MLP neurons of a small language model. Each row is named by its layer, matrix (up: input weights) and neuron, and shows model dimensions 0-191. Each number is 500 + 40 x the weight over its row's rms, rounded and kept within 0 to 999. Numbers have three digits each.
After each neuron's rows, "fires after" lists the tokens most often just before its 100 highest values on Wikipedia text that the model never trained on.

L3.up184:511441500485464427533450551537477462590454495545574501508530451518540453475513496477445523530487492506503539574556522513480502583490554525541520482553548460508515410528516490441488485544552534518525510567506508491508503484432471489532505486468508553472439498508452411513540499501543531509447503524464478548513540507502490458539566527483577458472510458563571545519416451540533536530558500554460517505452445535494491505508507445522468533548523454506513591502502473514469584556428534467466477501565470470576540495515491532495522444556462535477458465485490597539431560452568430462
fires after: "-", " (", " d", " \"", " re", " "

L4.up746:510432535460475443535514497446508394502526398532479519579514539473531487475479510503529470519544439455490452546528553554549423459474535487518467400548505541505544549455514582461491480476452451510427469453455564543431581495464526554550463481533548524500550535528488482555535497521530488461447512497444538564484546496575546498517490529479545498523530528519500454480494477475476556535543504452542459491523431427534514559511518489496529494439532526428465555487490547501439505505493543508474538494594519533526528534511470529505556453523464522510489538517548565530548508562405492467
fires after: "1", "0", "2", "3", "4"

L3.up1002:497475479481558440511475579540480464496461453519444494567460491528535517512470411527548514493578487491604509531527498467506473479455496508504517485543509549521466470434478456545465519491551500495473481531408545450486552519533523520494400518474439518545467538445505451456524532465465466460557425539524442500401553501532490582496545463506547554451496474456535475449462521511545545476549518460429498524523499603443499457517435579560417518486480479480413482558495547407502473414498497550491465626548476456452534526493570486444496515488542541471485546534502484507531463527465523572
fires after: " the", "s", " st", " G", " a", " The"

L6.up674:523486540521521549434505567463519475548388537463488515472515418548553425446474495519438458531419524479520488508480514544517491508520507503521480520489511486516494491447521487556535495567605508543468482472502530483523538470524475463562534561504524490480500454505543518534507447501528486479466412388492499432545521544586431481493489524559546495467465571491428477477536506518502508506472507467520494497475479534540569543557515429473463496501470479509557513560461553510497500517481491459517434471609500508498549511495538518518474494506543395484532525517472553453456410501455382522
fires after: " un", "-", "us", "S", " d", " st"

L3.up211:514488517529481526515517524424525476424468548544476444550467482577493443460437554532492477444534477419545448512547465442585423511506544479401540468442517509457517422484507536497471482460516528482458518511453551516432457530536479463510499555461512532445474476472530512451502507553527445499498500505422488420531572496529483481500492548487486416365499501522490532512519556474483560510530535527473524426493506433547491519535448504464495480524508544485505573413525503495510507436525579497489511499509476452516519504480486495550558539537465536565539463528442504511504468464542476455
fires after: " |\n", "|---|---|---|---", "|---|---", " cent", " med"

L3.up223:448456469554504512456524489532419573485493538504451474570518436561518573502448532493508521517501509504485533472451483520540484491553503466451503475524509475537527524468631561486494545453444471512442488470479474437543586576484461515510493562462489529542473507538475473568507464449524462455504435558502496442478532493490486432435457476483574476489489518482536543565492503510523484498579513535415531562503531530485429561560490518504580434427445493433522484478488449552534509481499506476527473527497504474436504531487522514532485467608482469488498463481498508448466520458549569507
fires after: " the", " l", " The", " Ar", "ens", " wh"

L5.up235:558530493496421534342556471446541477490546517488444470493515506446533487507568434474358552464477488492435450495479535476489427453490545462499581489519487429512566448486462571478468577520492433545492518488543541520511476493524475556584519473476501475489492483506513465486538445550468482507436511458517455476512506393458444508454444497518501524503508521543445482498452527481542481564412493472387418511485451527502509532489410526481516459436489610537457496470508479531522497517535488536508560472521499512465551495523537497528532464479486470533547491549484467536440447565505451547
fires after: " is", ")", " was", "av"

L3.up228:476458531501535540550470458492542525564500486505466472502437533549443516536523531480492463564536431435520454503555469523554519442540509473466497439440473463539468373544480546537458466393544564485454550456491581496479529429488509501610487492522454487501502481476497536501528449469562517519616437487505491508486550518499634476501502500567528478559495486503451508495510502451436536506562504453499481532500465508488529560499468474492490443567572524508429517512471531468491497493481511541517531531501461482469565500521496545507530512429474469457468520485445520554469569557513473490
fires after: "v", "n", " k", "re", "m", "on"

L3.up194:450528505524410471475482501509480491510507485556546499445546418535496513498480487460527526524559483427581581532530459470481423517511566498487530470508531496596526453409495528530514439503566533519442507542582493445467377524439471483577503547581454512476486467466535515502513514543531537439494548430482499455451513531537457456432508473454527549498442513484532487470482527553511505492533540532423540512465475539496531487502467484486394488510551506557499517488449543456499477534508496502499432519497527511553516486491524565435512508547483491468501517501519547490557461500488513427
fires after: "-", " s", " c", " (", " \"", " an"

L8.up36:540510519415509486480506532508510533499510498485522507503506456473490498566473460464582511528523508532524536488476493555384537485435512497491511437536487498542472520515490467428435484476502485483478516561500470547526518506469446479473582404506553527524482565494604612492509491464467407490458436561492486503544444507540501582473535501541451464497498553545473503487474449496464563526538555521491556511415544604482524569483497461490511508523463503481496529465495589507485513509479543514464583503596509459491492490536561508567516464543456473485563557526474508497531525509450506495
fires after: " ", " a", "y", "h"

L8.up178:516470533454451471538425507512443572469542533425492530520571474501511507537529501520596436540507524499490479454518485531507553496492439438465433521534438466497545501487537531464428449469546468505464520498510493520519524562505480406499496539566513526615561460486467565471447499564487458482523488512445446481461460520488471440489499486480436525554480544517530480490472492518430514446594507503456560523512555418440440489470488454552456490500450483442482435428492505430479482495494486497493549521554491517534578471524452533527507551511463506485551483438528506533490495475517568490
fires after: " a", " the", "b", " ", "h", " his"

L8.up228:441484558497522510492474531563453481419474520449521464415482526506459548548478478417488476561552552538467527569467558517487469527416538520477488607491539487527502451590530544583481532522431407434484464512576518488520488462541517521500521413489502397478453474422507500526485504512495475544469496479518484537470495472507501547507538532529504540545582444551493466501520528460455488519527514493439510462494533506517470460506446460457489518467496459465480497483538477495485506524462455511530500525500445480513452517433511482440452511506533495588468466522484469400523504496458442426
fires after: " B", " H", " b", " South", "b"

L9.up6:499571472524527474493523523474450503551520492491460513469421528453420436519497496462467535484450438530474493444538551459452462552516512539515576401495541559533545540463517473472479505493555476511487540525497563523546532529524517396513516428535470479552540453537501537487419502527505503526529447587494511496488487466561524557577485462499525475479608434450468534541495571475438499478465534400534480479488428540449545489447470479485541509515527477474498522464475510446548506484510479510531502475532526453510453502589429513563565547568488540519449478469536547439566497446546496552
fires after: "mer", " A", "o", " a", "ai", " per"

L8.up671:480501522474494536460544538481524508470474505543440501481469561614556520375502494460445480541495465483488554588489453480378554494542536439549507494476490488507513499466571507479534477434489490536504530514522567501532491546574568548509521535497481582546511476519523493508475521501510468532489502516577497526525517536450534508520533512511508458496483481511531411482450486473536471518455486535435469523540591545473592487555548533456566470460401522569527491514423488495588419561483456498533456470498456489506563459521497515515481542517521492516542516487460512416523470453491486536
fires after: "us", " Is", " D", "s", " in", " rel"

L6.up291:514562503474439491462531456523514445515430456533546490505579429506492479417472490521457467527506514479538442470496443504501428434561553536514433489388451521464444476485490510523460471510576519477507493528462475555491516472530457436468566495490495467427514515500513448476500458524485548561429506396477448507492515491499471449457483539479485537481525505545423474543483478505512428551486499400481507512506394537451530546560543538494519525483451492486491509550495488554412497460500506502526548446562474494544477420415450496492568528492518427457470491517480532520422422539462446550
fires after: "-", ".", ":", "S", " T", " |"

L6.up613:565498550531451537543536543464483463483450449498494506479470546528564515502487526494516456465564494531509513538565478464503465516506451418487467477507494507533424422523546494454466524508466440471488477492546462484481516491510521486507517534541538472601567538483479548484433471510511460471497421530538512529462473449531491521481513543543534439467483546480509457470532474478498479488544517475477440503453540513497534519451536463439506424497405507463533498481433468499456506483461502517564487452553500469517542505509556429546414448490503441497489535533471488526520563436480431512
fires after: "ch", " D", "us", " gu", "oc", "t"

L5.up805:517517530508547555521560578508494551518508515446539514509544481444473486510494447544508528579508523490475573476505488512463450494488439492526527471476510552527449502523551547522506467491443426468420533539484524475479535521562433458493535528434476519463501543510503567488502514538513477463474463448545562523531464503535512602446497509520481508427456483506496522502574588489503508497540545452507526577534546471566459542540502571480429450488455433556484412444548504492494504532418563464547453589528512507480523465418515571489431475501478504456512504412492471490517404450465537500
fires after: " C", " W", " F", "W", " D", " H"

L3.up266:411504531578488456525491485451517478510510550547493490461517435496479477441503465482559482580538502456561516606569527544476474559519551510505496486535529483541467470498486508475517489459575503526452501508515531484445488569452454480553492470533478478580481493506556563532445428410638482484510444486532497489519541557601512444434484477468537448482528447500519469461518497494517466505603494446489484435497504466491546532472510507568530535502463528461533505473470544489471523535524554457491443516432460450531544504469539569504496461559452528529470453494491521572516510460531412456
fires after: "-", " \"", " un", " (", " for", " re"

L4.up544:479437492514469548523458536510540518499500517435524484564470465505427502449589558492456532476476464507544493509496477481495465521454473448489530419522516488539535495479470509393401467446485520583399539478506522500520462528497534419525547504489546489541579513451486506504504383532519574574407540549467504554513552512479519401451555456505502482526518512511468511405486539464442473524537486431507477510520478469497548529510473534539555564490577480522462454532542507544521522498476501452527488543456568482497480486522500518477494515475520467463470525538480491555349478461526480522
fires after: " d", " D", " m", "d", "au", "ec"

L6.up271:535533488511446506466480474501521518552507514504548445532455523520495522464517477503440521490545481461443500489498446455528420524488458452578574467489477497465505388443506512534500502487454526480435558469609465479493513488524451483514461508490541501486458546531395477494584445499476522501490499551526501469500530529491454517515421510512525589503454566584495410480511517535465582521431521529458515427485525507524481567465505485490502402537472501507545525480520472486478516439473551524509475640477457522509512473544543548537536484529531474462527497551503479507470461600460534473
fires after: " is", "orn", ")", "ies", ",", "\n\n"

L5.up310:520603501500484445498498487478509469538490516490439503495435472462506478540524536490500478430465474530496570563485500566513502448518512503453470566478465487526481444489507492504528511509527491469527508493486474487461491502473485483514469560564600414533526548511453552482510553496469473572440512503559492507392475504534502499478442486507465481525438530516537513487544462541533476533509524519573469489497477543477459479499484506499485514531515497529461561505534447529532413503500509462465424468582473427462544516502484408500470536495518475474419453496446566517584547529443524485
fires after: "op", "ot", "ra", "it", "iet"

L3.up672:580506557543445495468503529520491505546481491550438488503492528586545468516534578545523480504488431495487527539464446427480511501467513474503500534499482483499434463541527481517489581448496476490501500541547525578437502484464430499597490542460525520499463529470500445517509505456547493509430504534536475501482497485514499524442432480552492455505484523458482478576519516546503562491545460561431557555475490467507469511556493520507554508407539405497575477519462413563507489453570460514570534504553508441425501494545495521467514531530574457559451521514570479465527523488505456486
fires after: " H", "H", "ivers", "es", "s", " includ"

L4.up274:450408483500462527510475491479541530530486520476401478561450513515466541520452518449452547554541490479484536506585500511543473472471523463518429467536582472491524492514527535475488534514489452507379503537511471473500533517516567458470549484537403446497561537446513460537483534427429446512520521545461511529436494545577398508531453476559570470506485479520567561493442544548531497512512454511455467535515496533466531435523499550559526521466436486474430562472495522528481490450479495530499440511542581486449597443527472506560529480484514513557470490447455469473440516504520512460
fires after: " The", " d", " the", " comp", " mov", " st"

L6.up299:525509512477526528547480531580458491505530532495561517466482407518478572476453442539471562559515541526463455531476522455476488547484484543496573481445462493386452423560575547496505426482415546464490489518531483538565504524533484492612454434491546441455497504499488491437451465507463527462451468494538463428474440484539547501497517499523458554513490498511445413581501507465507560512488520428500491500510544508513469499485463534470446520489494508483441571566561545405557467470498507481509496538483438524511545530525503511490497506483501491533519601502616511474542448523482548521
fires after: " b", "g", "b", "ar", "or", "r"

L4.up851:541502479567474542491531489486425516536412557464504462502520436530458425559542423559500523496535523507525381467477481422511494513448482540504570450495538524512499502499512471492491513521495578520594536536520434518562513493540492520458498520491543529422552556522500503513577497511517450530502541466530497487484534434573481502530528440527494511459488525560511484446541577492476431503580488539527539553487503496487495484464432419486522501499465545536425491515481441438565541520479479499505490477490469518491510500432563510567552563514484457572483477557445524503494523485531538480
fires after: " c", " pr", " C", " Pr", "C", "re"

L8.up473:471471596487536481509516455464538455497489452526575545444590397530562540561537519465539506572528527470480510489513513528506491581509416512484488525557483469488450550492405467511548408461491505450484502520555494483453572417552481506453540485535480463529570510424502508449525514462478461482536460456527493444454495480530492460478512522525515486433497481510474449474572526514535497468473492499499529476621570469547431489528453505441454469513454479505451449429563501428520572549513468523492553532452495499409476494476513458471488521444490473472516523525557469455537452538534494521
fires after: " K", " Ch", " F", " M", " D", " Me"

L3.up767:496473541438563570454516504507526524534523584463480533440469513516544445587607485589509496496476450524512491454500489535430447419478443453536486469494511458521457527533452555531401518498506498505405539511479496493567471528501492473503485522498509524511540490497568505541516538520554488513533531490561490555497505485542480395451554503514520512479489530491476563439529543468497479503533496431484534499555497519510481538444507453487499550458552509437514518501466392519347544532432521467583567511495557479529496501454527519501573488505516523528524558478482503552415551531473468483
fires after: " cons", " d", " res", " dis", " D", " Ad"

L3.up495:492506546487534457450533543510495481452537552514547526533512545577565476464527441467493489528512475564486536518521468471507451475497506477529521418482573553545426535507417516543563483576525520456471418444485555561450544481502501423522479520499500540516511510495480479522527448494457480490457452459512516542515480418490544507489579584505540508487506448569481538508556584502464519490530506516517474568537483466440485487493456551447404508428497546527488490508489521528399493505481526526507536512478476489441541540549566478444511479501521445444482489471518489472521578468490519555
fires after: " F", " p", " P", " st", " t", " sp"

L4.up399:500462575572587436566512526553509489446546544589504499488521497539567475485527476500588522504471521535416526496521482507495477450459464506482571524472494444537490501511434495500504462514568559416481515519543481502497436471508455463497468535511476453478590483493413481484536495522525520453526449427491487434504520458529451552443435549485529496503557524501551486466481511475465593470502462411539541522508507364568499539528486419495493433483471485488490486512492516522476610520482557470473468575493452461581463531451466528497474457527448508506515486555441505520497506555487540457
fires after: " M", " C", " K", " Pr", " c", " r"

L4.up417:535487484568486553426480512491505422577461522469482546483530522499417508540530523460460545526478508519430566536476493458541472425527495511442580457536522531466479531581499511425487431561502519495438488510450522455452487547526485494454513528396481507435467539576489493478496405497520549529533460506459471469552497581533458465456504576462499511489485561487470443467457578454553528547498501476554501486475543438477483423542488504486452523525391502530494508497566479472382493490448515514440469443526526516521552562555513487594469495494501464563525466453507467486517543480449498504
fires after: "p", " p", " app", "pp", " int", "P"

L4.up230:514575505495511452476426505516432483514505478499459502559567490492499498487567435560588482470511476517562515542516492516472529506455468437518495373547474449478446524434456387515475526477491566477528490523505487483512539517484522458475443556585462426472537493579502523446525475521572521537450487521457540525525440489573561472521505495471520506434493435439479492494507466516528541507488465490519503437551485411506488478494513433507513502588444516510529515469467500436427550438532482469477588451553578558562535568526501542465601492496473495546525472530488497507547517538480510477
fires after: " p", " P", "p", " cons", "P", "-"

L4.up521:468487469482471443489448537513441541521554497599502476551455493525504475530442527461477546454539537529507585473535495497497498510545551476480529434547561503550543580522608484409485490542422517512457500477496478460506488505571569509497542520577484471512474512492535452460485420536488487537508424573520482528410506488450513473488489542516441439580448522443492489495469557453575492536508497475526502497511489570427535563591519419484555515451495508539482520393498507427468472517486487534479496429537544472430497478470489544552541538518575538454426476453465521520485488485515481507
fires after: " The", ",", "The", " the", " was", " pro"

L3.up744:511555505495475568519453457583459518518451480545570500517483552478503465466516573526478515590539518488518461503492450478484524573522490443520505549434443516523472442567512530464515552500496471489541509501448486468511556498526510498447516458548423509458475494570540461538462486463547504525525477445489528429536490533434555432511496494510500485464473571437477533510515512472527476443465385558560483500545491455510443494525536567482429480483479587438529527492473483492504555542491530472458532493523527516460595444457518462512443428513505579470509516514583473496433489548460485540
fires after: " D", " d", " T", " rel", "ip"

L3.up82:469479504460505511515450495503518515526486480450505446421561477442529487557489531499521458476550506485494474495433500534554437529587474524433385526484531487495517459457517517453573545504450531463491541449446424435504550530530461470471512512486458535526501487532537501541554504506457487578517434434547515525488531552504548471456448474487464529465438500496530461552455552528454562546461523545455523540527555409550519561435502561504452584537516478477535572441482522463481510467465526521477500526511466452500562460466447520475472526464474511425619477483516508458443492399438512513
fires after: "r", "l", "z", "el"

L4.up977:502479534462496515488476522521499500444559528518551425454561480488479485496500503496539510558449468584468533540501511556533524513560543508446494477486510502497449549475499529600507468504455500566423640418441459512570495515535461584555557501477559494483520547541567506460490552514580506479536533548529450504559501549467516490528509527470507472534540430522505419516549478524523547500432560460512457456501494618511513479529502492497490531411530465535560547468501479504533585497478417474476467472498485454483482540492469456465556516493541490465492497547531436518429501539496530536
fires after: " A", " O", "ap", " M", "b", " V"

L5.up264:460466524541558527505516556574565468451486596462469476518556502580590549507468460526487510519487498490466546487552534457575490525435462598480499541532510482502439515497584560478486515448528521524463546536515487501504515396539515451424479493515545489533491490505458527468526481493511402564501471530539473467483519480488497454507467461532488520528469471549494487553477480547521504534457498517439516452523561526503466480495516512481479474528453481483511364397488513553512588465531516487496468491533580508521536521486457513487464489469542535444538509494473499474496489517459510389
fires after: " N", " M", " F", " h", " W", "ra"

L5.up210:514550512477420442486478527575543524515511493496482408559554523439465481519509549507528514464503512533489465539528462476550402424512499521490517480517510473510427551585444414479430504521497481514500543496442519470459503518527538468463500523497478427515522502523524538524422543473514555535515506510480488442548467477531508505599441555408523517448538483487481520514471554510525501482472485506597549470407481357452485523536475528484517521552464439492470525507381477477502526489496502503517481445465440499464491471547555478517532529446563500558543460513468563542459475507417564456
fires after: " p", "ort", "p", "t", "ed", "ing"

L4.up918:492396472444485442508441468455498539525462521424595568573436470475495498566482475455483485561521463511456449535431477523486506462567463566485539497487463460478474486562508543500520438447529464520497494453463492447503612465516484481544504493553453518495512430531465476549509519489476461466543511491484557526595568525560477509490509480486510535477401547540483542453563455449483507549501516473469436466437514526476484534491404538508477442509517518500501512565535434421537482480548442534522516508516517505528461511432492541560569485510485474474514480514489519477533488573467500464
fires after: "for", "ir", "ol", "ollow", "v", "re"

L8.up289:444499561412471571473502495457551489474507502541489415534594461458555511595444506481491492536506497506451454522469504530568601537550476486475539484491575482524482494477491419508546461490521466514461568419499443521545470470577555494472543561526439487504490566531477571501439587484485533473484505534452520526503522496515511541505586524448450518549433529556514531474476533552508525536509521491530544437584550488465553471487528518526491499526497564466513523492484556563560459454535492518443481471495492460464499481487420514550491495557535526509463526567492556536499559525486468463
fires after: " the", " s", " an", " pre", " M", " m"

L4.up823:480469454519518562480428447440456560537442536479543546466451526454471490492481531507525445607445476495480462426509511474523494504545480457499506525466523515444531508553526462477469527478487541511475444471484463498455471455536447504413485429456451522512542363530505551539538498451488424511472489509514512506518499435537547490465477519391533543528458512529615507498522474510437519554548462484451498457593491464537552456579447515471536464474534537527550447534501527521525487522565538451488487440470466496505517555489456554458452533512500491468517563478504555457517503484526459422
fires after: " re", "2", " c", "0", "1", " g"

L6.up32:497455516495571474458533509518406504452508532469487452469508537474493511442433496572476415441467509519470528485530524514514529556410488480479464562454541479553575557533549484566430496555438519422415421549495527496482479525505458460486569530460525492444416470553536487523478480526484491544509502527470512524511431541455560472488493493524454454458456496466554491447476490546462491532536521573539539458567497483537449479446516518511512452520426549513447509524459541511454475522485525488474474523468522444515490531517524454494450512546502463479466493488474546573486504509458535453
fires after: "st", "ond", "nd", "th", "ad"

L4.up278:499512543540527471504517515479503437517497485545487520512534440459572411492593488539488482537497524462523410409528447423453491518538547502494513474500450545463589486483439526518495500520552483469477538520487437476485429510494510575487464463454503436495505507471586496484438514535472463475542419493481494465495514511585538478533489489490551480390480520451528425505518542442501462464478436497492557469498524512540502530465435491502461521544537518558463513553448518527517493417459501490481511457565512537532527458462545496582498482532493524449514473535506549505472503417501474439
fires after: " |\n", " g", " C", " c", "|---|---|---|---"

L3.up899:556511463483505509485517452484459541483528539433539515540536425487583553498496532482472464571497545548515451475511453503527510537525465526522536461499473482535508530542520417517670534534532531510555552536559428449466583529564516493464491509508491502474502533498562478464406497443428520528542581419512546425565516563566517508449454518492409501485565490505499528551529537553509541445505463479499508500543490468495475484457457517474443514504527544527507541578456533455487499474510429464473420440509507516515594501509450507466381467522515471462527473495454514484501508482442457532
fires after: "l", "et", "el", "in", "r", "c"

L9.up436:501466480528541531463521482520502514496485439504493491526450601499459406567508483410513473539529564548442509518535487495474513530518455527560521393539467453478559520491597468485478488481485497517486532498518573443482561492474474478537471415520521421521436501481511503501539481448544502473506554492489472468445523470474487456511446492459484477499589498435532440480518468515544515468474543493542582539524471483464608587497555467448511511430497528469462515434475458500556505557515489443473506478483448522501498462508479494508479609461518576543481492504457497484421483517467456543
fires after: "a", " A", " f", " a", " he", " b"

L5.up731:497512493557451530493521583520471516513540459525428485521518474497466487518513600499516531499497579477541536510468418498516494465393456466511541481553520507557524483488456538540466515471515467458507534495492475558534477515502447506455471532491491462433514532489551526474442416474460379517476558488570525401488470498460482497544497496552442558533479477482451498492542481548495500504485485554533528522414518480456479479553478532491566511518475491521480427515475526533425542531445591492504515526572461509575564517538544529553525540512478434430557528510472437512469472512488453429
fires after: " h", " d", " b", " g", " r"

L3.up370:421475579544461541555561469513411491475538507564494467483484413501587508460526538425532552567495482499584535557490552522510458537420548487459518496522458431596518542504583539490523580569531476490448457541476497444586516500453512553516457494531459473533478482464472422454525501447408429507547447474515484492503588460556510468466505474527535468507457534514463558516460594524498517455504526479440429419455467543507483524542519568477473479522472444457451483537477557474531468524472507514517476523511521459481504471509504418516444517535527485444483534431504532488491546506490454559
fires after: " the", "r", "ar", " The", " h", "The"

L4.up431:553551492543459444441567579522464580470425485490460514488514516530490505481482451489491546532511546522470489496487472415456481451550493540540525491519520534474499520503473486440517535516575516464436575527459604548447464542555498440500524530500453440438533478537439424536505480501487478454472432400545531516537442478518584514560527408465510496496498517468469505541464505507482590552540557536499484491504609518545498449490484517512499574503545532513469529549511498509481532533499459504509510462439471517488546488510564419447386514511447464501451490540518470461511553505517440556
fires after: " st", " g", " t", "s", "k", " pro"

L5.up576:532479552531483527467518479496499539536439544435470514483590536533577564489504521474472505483528459524504559443501460406471530457487522509434439497492510444489493463522500496440519513488517514540576556532540499453413548489469512524479523520427551498457522459532524432503507438555470469467460502504579481388474551498552543467481519494552434496549554471451506464512476500527548544510476498555516518489496543550481531496533455539502497522446503534425502424464449519494456479503532482569537563524495464431516443498498464539414500480512488423517502484515439494505498537518506576493
fires after: " L", ",", " H", " l", "es"

L3.up386:491497475490476488472467488524550520491451476464481465560462548481487480500460546475506517520546452518556503472453464466526484428501562471541566474521560476503461542532585525548418478540521533491454520515515511496535468520528599437521548488495443503520509487483451452490495504530486460529452483487480476536433520508543467405582514482493509512439515490457564486486547496569506482445505456544557534449538492501463471544503438433560509488478503545488451544494522558465447475442558466549498393438463485453462515458559521533467527483503516527498417484465524493499541612547576456482
fires after: "(", " (", "-", " part", "ly"

L4.up280:481489492453508501541528441554442456530440487531515540459483536533522534529485465544492476515568463474556476506435445507466476495490472487603455501475498545445507523478428567498500519496474495472521476484449481451531512489531475496498497550434498452462560457504504462557505464524503446565512463560523514537518548545477514495529505472459581488527515489508484530478384541461492502526568484496501565546579505468548478447516480533506498489484526544474492493517456455581429501407439482470472480471532521410523492589538424512482450374444447450454533544467478455553464435537477582537
fires after: " D", " Q", " d", " re", " T"

L4.up245:529516484520506425528469556482485490527506537501486538594476449541530538529504470510464490526547523544536484478442525438399518528410597498497458453454542535494452484553485523542516476464563476432524511500532468520540493506458488457566533505400527553521471579458509479488528483467528554489519461518537539466494542465410522491450461481445516526530509518475468503500463566506480548488493549440472527516485477489456502552492492544470591471443518426453473513522436578494499526538527551503507528515527585419535419476486527529547501476578437386455494517481532509536478510538524460540
fires after: " h", " H", " l", " t", "H", " w"

L3.up293:543520478506444507431512478426454507529538452509500440544480447496495459476542541463467514523509450541488523431533496495485471485520519442487540471564560456556498402525475474569469439525475565442420484454554506461479375470538508515554444539483528464429544534519452494539485520530543465499514473457552458452470536545507462497472572520464529506445434454433549558515500510505461479518542456522504468523498545502497518558520464466457550468463505527481549521465463488518439540470523515486498530493507416545529574442514536474454544439512533529573452497471509505502511492510526437427
fires after: "-", " \"", " includ", "e", " ("

L5.up416:457512510499433516453526473481500539573547526500551464514556591501559430473549452465436462517498552499496509421519537521499461515603462489457508518461505482517531465536469516436509503568502476487501479534536486475474453505422577493481566554546543514503494452565495583513561515455492527443428445513490495453514465532491496491541568471477523496516523480496536530438509553531516494480505495419463494536520523586437473544483511506508496539532534470552521558470474474517437526452526514505515497566557517471487490485523471577476489550499466573529519545557500492455494530546517474466
fires after: " p", " C", " inc", "uc", "c", " am"

L5.up627:555518504546524556534496496509488514445512476531451540550384512532520383438515506503493424579515441510517531511498472437442472460429501481536464480476457489460527436586612507497454500451455484525464484490528511453516554556475490555581521475406474513486525426543540385532534501478518506530487449435445459569489481508425538490534506511476503507492450511505522475503514480540431497467509518488472570458578547505496543477508517511520465443536499537471449485493445451503465484462495493501398503488512476545488509485505514497510471448518502525496527529440515501521447395492499569458
fires after: " f", " d", "al", " D", "ident", " st"

L6.up735:497555499470520540470504513497451508482444460459430470554512380439503514575528491484530481483455517536480513503467507499577428506461467492485510513529500460425544536475533497551449542487523488470509460532500550476504613497548593522520498499540507404536520549502513513502479501524495547536521464491555513486525480529466482536568560510504529484533505560447539516522425574467536450474499506485560529547442483470418425497499402462547553502533421542559430497462489496541426470486523540537486463468502507527450493487513507522491503539452542461521486507495507535452532534463522384470
fires after: "p", " P", "ort", " sp", " Sp", " cap"

L4.up986:563466526521532446520469483567512535594456525441546605486426554455450396514547473456434499490601471495447517481490456456520520525495529479542486563578518509416537559515507501531535461526443503573513415500491535452462445528437450478431527491521501501531534458525511516533470491474450509526533506461526504496478468470546498467456474552514547514510471548620471514443526486548485539579475474451507522524506563473541543460493509559576522515468439455448533506542525535517554476512480523447524445402499505564538525523514468541541538517530473519509496508525479532519525417501482482485
fires after: "0", "5", "1", "8"

L4.up729:551482512498530475491513508427481476523540548534508503542535513474462549547486514475535528502532472413560483427453483470463524494461528479489461516490548501471534489450548528512499501514474447555482528411492624519483487435483460463522530573486506573509528616521461447525507489477568495521503481519455505492523452542549547531505538479515444475554545539479491514534486502510509551519464525501473507510494519451483471568464530475491438495460521469500451543625487464476474575472500535472557480485500519498512478554517452483420583546498445452545481542553526533460510478498502543461
fires after: " s", " S", "3", "2", " P"

L6.up978:478481474454506485498460478563556501479563493464531501427474512464469434539497490500573487539496533532462511489431443555533487508553480549519491503447520556521443504447598436530503489511513427587496559481474452576478498510518443486488561524528468511564545490447547509515465554494529444477518509520487470462458438502499470450442487465400490493505501575572445480423529539472523472532506578494516452464530498489426481458544605527499484513542508479463493530541430476524495507357490508502490457527481474529522500459513493523489542531531525523558473550460497472534506487433481514515
fires after: "3", " an", " Is", " M", " W", " U"

L5.up558:425493514563478516530433458469504515470550476510467437554503501561503417461471502523551519504530550538485538490537425499417490463511495534549466395414564504465432416501477621514434503485463517542423515452490472469470550511569549474457462476500505475567497467465573515597495467465558449502493535512504529464526545528581495496552475409518523493533508487530478419458472559506499518484504521529494486472473531496483457510445453506499512484531510446422439535495489553524497457475491547538438479479489504542498489527534474467531501520532563419549490504502495531407490408491600522536
fires after: " a", " an", " The", " th", " the", " An"